MLP neurons of a small language model. Each row is named by its layer, matrix (up: input weights) and neuron, and shows model dimensions 298-553. Each number is 128 + 32 x the weight over its row's rms, rounded and kept within 0 to 255. Numbers have three digits each.
A block is one neuron, or neurons of one layer that tend to fire together. Before each block is what it responds to, as a language model described it from the Wikipedia text at the highest values.

Description: Year-start token before dates
L2.up1036:127134114086183145124234100125072104095148108117094156143157140069154123118146115110132138125129148126160165102126146145140106151119149103119118108121156125157117165111107170116231174141155135145154127175142199158152137089128141122093095154104084180133101120116119124127100110127093073101133141140101141145119150114158179088169137144087115116165125133138140144088185170113131201137099088117142125199109093090157175147106139139150110132139085155137079140131182131137162112040113124176138171118099142163080067089132157088164154126096097114167116143118118158065117085093203128149098150121104085125134133151169086154143109130114199115115126107093117101160114137176136113131167146141150123156195154166068140185181167073119145092159100106167088111125135147155140180124127086

Description: Foreign-word fragments
L6.up1865:102108132075097150150104108129121085083196112071121153113131157130150167114123135044145159083132102084080126181135116089103113174125047100107157133147125107162112132126081070118171140160147072124132105050062167175129116122144113111056122145184107219084157151177110174119105138132156094120120146153086105170127126163081132074148109145154112119160159134124140150146150138167080115098100124123099117138134247128141129154121085126141122095164089177118198155137069163160139119128126123131136091122160133132110192123132113116156132068078082136100075156118181120203187156121087110110141139108181083121078124137104095150161135102190118131135087149091129126117132126066180156151145132143135118125140138080111128159202140106151141163159137175191126122180185132102129170153118121
L6.up2963:059085151168073149115139080186111085121148148093145136160100134108126180138121183137165094130114209151110071130129139138165097132188168175176169148147171114112124080071101174154146162159132101099118126134120129132188207142095107141125100098132135127151111149135128177113126179104099133113158138097100107135096207169087102116125116154103167214094132173097125146113102111126158072109120100076163128115107141121179068154145095050159081133121152107149103116124128169101152137088116085210099163231118154092159044105077175129166111108093157151151075140189219057110135134177141124091158175140164112109108087112118159117119030146100133067143134162163171136146158137170139133075115159157134146107193194133150160135135134115128019054182064105066081144134141098122143087110134158
L6.up3112:120126121161147119112138098089153151136139065122096049126127140160083185137053115150100172142129137088203122118089090090180072123054130058159108125167099107167214132127179153123178173049157138139153179134162179141132116106096129101153128130153107130068161107156124038083117143071154133136075163118164099163145100114138062139167117061170145200127124197148160077172189127152143184089090066130126157157138134137132079122128129075038087129109119159124148116126145171160100117128137136194136096148135153065093090165129152149125115139131149156103151178121122099148111133169163176152159068149108146156100083063139101131141054114132126101204095115166130149140147146116097097136121079136093148117128151104186155139122134095156043159153095117128126098129162102136123112114118111
L6.up3287:135145105125127171129106108143149118132137175103149172064149180145169121099087173076192151130116095112084103126107113131144163109115133143153128118154107078174194088157130102092118094142088130165112091153147116123173143147098152133088138142200177153117175137167081132107152106126079130111143079082133062214157146145097114121099138139119122158097131176104091085106117173160124116170112171096109125148096119105128120129135203069140119139183186166149093191146127131130121138126130130130134108166099152165073041149116209199103055039090162080090131149131169119108165148110143112138159063085117141135126152089118137110147113156084124148139150122095109162149112167134080148100167092218130107107088161149149182119139125129068128133098134112110113152146169107117154105166100133

Description: Early pieces in split words
L3.up2216:159105156105102121108116119124151172104159104133143094113113138136121096146152111146148101125089107064099128170121168101049124042129131087131097091140098148151097085140127040134087167103086109143092136137131134140093099143086168104168070083143099069168122157125161151110141133142106146116145136130105115108133144136137156130106169121128177171090128161171102121087135137192175133105136083097116139160147156146175132159115118169126070173053153121155122145105059148083113087137144130144164128124153100130100108107136153164121149015119163159177170119124178114105116056138118140090172113151162104133101182123162069145136115169160148183119132122175157117155142181165178073171137131168120165062158069118109152113076193120138105151118097127135117133172168087141087108086140130
L3.up2665:104139126169116071100085103124124115088090141123104098161111104117088115131083119168136148144123117138118116175132047153171088135150161070147145129090099117161168168143163102092120107091077150107114123204148006155138157172092178118163102116175137191174151131141072114116084160170127067132110139135128093096116146062073097109119114136140163189149132108174156092116078131159163166148177111114086152134122101179114125126115151165109150155118129115104155116115084160151154086117144072133139145119123130143131090191153146105178067061165100141131112192129152159146104109154097130096156196104078084164100116169088150155094164069121133113109160130114142137101132172106114098075120145150125163144132153115125143133081133134102149088086114148113102128084169156117109118148047160
L3.up2752:142082068138120133134145131095110130178083225096114126094130106141096167141126116137180123095189114129143151161108066188078122158161163108134124120125147175203110118145129152110155108091109119133177152169139150178127098126148139126172140068140073157156113165174100133095066129164125167152188082179044154144117157214106104125149152124138148112111155142131157131164159059109135134190139087036171156082198175129144164106121122095117131155188061118091134119139096087178219175091169124081085081162182132184129147126186184113071134120167107122091085144110073083179159116083124190136103096108119141128106135134140091123142158172142133116108126152112160134139162152162092135063126194105104069202112097166101112165120148112120118136122123123067089118096096126078133136112156164
L3.up2859:115125125147085116112157165172150089118132193133106169109092090102128155181148135127121116155123163137096113134115070143106137130120114100140111070128145135103155191119152173089137087169130153152097147124077102183120147164177166126104129101152075087130152138112127149147123146116140144179172143110135107111140139190135149134127139121077148180101080184135107103094111158199075170177156130131118112204143078136168091120111153096130176158107085076111114072182105129101128116162095115074079135166140089108152156142141140167092089128153104061083115059139122150124177094182111150068102123154132138121163114118139136103118152129120200122123145138151163124154146093177099151097104141188078126088107168147118130126056099074110183083115140166124079142147158148067141186159170059

Description: Year-number onset
L3.up268:094119078162115114153074154151132106091114143153123123116114106131139114125106138148177179128051160162102096108143106162016120137079159161156076128130118134161114153157105100121117134154134091113151160135179093113101081082163126090174175151103179111211109095106083126121199161129177192109105142122138068158093142141097128180169139171114056130113145169115132127092139143101112101091084129119117130164196131110112071121110121164142072115127091145146133131147160151107142134066150097123093079083132138139146101181097171152188154159112132142115180170120098138110088139119116132137138157102082163123125123137143127129166124154158123135107148137147142111113107171102119128101117077180174177128144140198132138136137118166088133062054171133078114081112148164196203122149144112
L3.up740:078086113122104115114121158144111166132114142107116143096106130081116148142135066097120131107120084136061081153069040098082145183102118167102107143111110104149129100073122098099152125095139140126085073099118135105166108088157124062145162115151112135132100126139102107123122134129141107129071095163067104127161189219152121134139095101133136127170129094141119121123131161145121134119133125160130147143092112171069115153121127136145135127127099128130144104154121156147085153106146118150140061142177139139114136154153112150084147080134153123102138145167125117095150147145134095067155117095099166142164155093114123144131114130099125137142142091177110157137111158116123148115140102163052101119157137133142178144117150092149136125158142182097086130162119091133161063147092152
L3.up2649:145161092137148105143069128105144138080089101125058120093127152132077156088119129177125167156119134169124161150091091118106101135162149146122138101110194132109176155139147078145112018098136158076139161203145094130130141119127056155063159132125093100140148144138058119181120177174149170067111096126091073135146207104093129146172161096117173153193182205167211146077112126126110191137173123122116080139157088129119161156155098130110150180123141167132134151128130135099110111150177124146163116103152136170136112157133149180119099137155107118155126142106122214142146165164116099161138189085109137139115068161105101154151128098115163119117134118111131116157198153118108161165099068092142146154102134144088092153090123120141137124097164188141111161105080100153166119081124087
L3.up2788:082139155129155094145122143105137138110142158154152144196191141145136096166152138069109146154040128170083113172114157205101039097162107142107141100161140100103107123135098099098126149130138147099124163161132132094178134108120098099118124135143175149160144118197119102132109166200155090103096119149203122166183143143104146125135110116149171148076127160153120105132181204100158135184124183156109117167127124116111138148154140182120151131120123123178153134118115134068105150074160141140198128085133105179085088113111119165125123081108154175136097144127160083148099128103121168105115188118091104135106158115165068125081137154131165123041218157119118135137166215198075091112131144111157177148160101155090176109134153145142136134118158099143160116103116147092147171084139087

Description: Space before year
L6.up645:134080152143159088142127140079098112198104122158131086147195121144156082119067165125114127113106131107113105106108144127141153145155131115134136064106140138143089116150106105148155137120075125147139127088095083110174102166166161095195055144096143099187089127139194168077132132099120086140126138139154080135165128111141127127130142115112155106128165130148133209172182120152090053111133146104106157078167163180142101094141136151133082063132242114096152124121140146102164132161159137145114081211145109150134132192075146113162175077130077142172082142130130092137082111113108147099152133162143160131172176083159114087153119157111133106097138115105124081124108174101071202128189127099146062142102156255077155136155112149150157134141118138098115186148130105132154107138099061
L6.up650:120081096118161103158143167109114136147121121125110119132113209133134135159120174120089143126102147122134129147120157123147120143062075084166155187123114123143109126103084112093139176110159100142072107074153100111165092160146100138106106133130151125144132104127174145131125126163142085165149179069137153150099181157156143139161173137091163114193166136106125129162163098107098127171129097166118108160129116122130136180109151170142208155136187090140116168102094087083144113123166091117131151127103106074132117088134142229142121139063099177163083071077134139187140087094110158109132147172154135130162157085143058124131109149141135215120157057106159122142126166146162156108122138111112162148088183100088140143129137130054099172125081111086112052169130097103095111099219156
L6.up2165:125154104165139115184123182118147094106114100145155139185132113110109109119140137174120164148096132107120108111116097148085124181146129081120143094112135126174118129131094111168144152117108133186105089073127108089151107163135124104140062156174125106202143129146143140110136186164124064107095142193179104143152110141130128119138139141148113136132149125139110135174164139079108109131166102159116120049145108137068110107123133108173084115142176121112134116070147160092078058154160142134128087115141116131127149127114170193156152121105149137128122132136138113154113169078102191111138162159166147121197162040121115114117136143130134179116154103097149121138166220126109144168157124139105154165115091183045168150141151119128142112186117132142127130122097111177138034122145132
L6.up2638:147116094125131185166119158125123170185147088181169112127122128111114070109155106145074079117040147105110038150136132170100126160114089134196139124110139112150093164105105115144138106109090109127114151075121084122122099159178170158142066138110125120211122141138151144072104152118088065125149176163183093123123144153141175139151147066153136158129152071138091143122149145074123095162129166169133155154117106121062098125138155123191059106140126122068200101087149094136106074132137164152147113143123167114080122167160143145101146147084141121180138097098111123130148143084099139137139182123134143154209167061119157121117100089156105155140129087112108131140110182114123190146161082118136112138138081255055176172143111138158113116172103110124155125150106131154112031102043065

Description: Mid-word fragments
L2.up1448:111092097139124117062155128108158145169103169121154136056170106169162136095167077089096121165113136127101154174127132093149094102160155093122127154103112074111149130160102121153133137131135121074179087045112131080132123188121138119112117127151154250115152133112127195098164133141156157135146164099170066134132082175123181114210104071159103139101122119085105091113136136122115072127165162168128143107133093157149136183114138154069146122145180095129105180146098145161162101114139129135114136106166129129080056136152152165132125040138097117112164133101147159141065146103113098101100117127155160150139202115171131122094139115154152167067095142117112109108109144117165043096105105150189124112111171106126154106101089157075149099135069125106146137105136111118147182153125135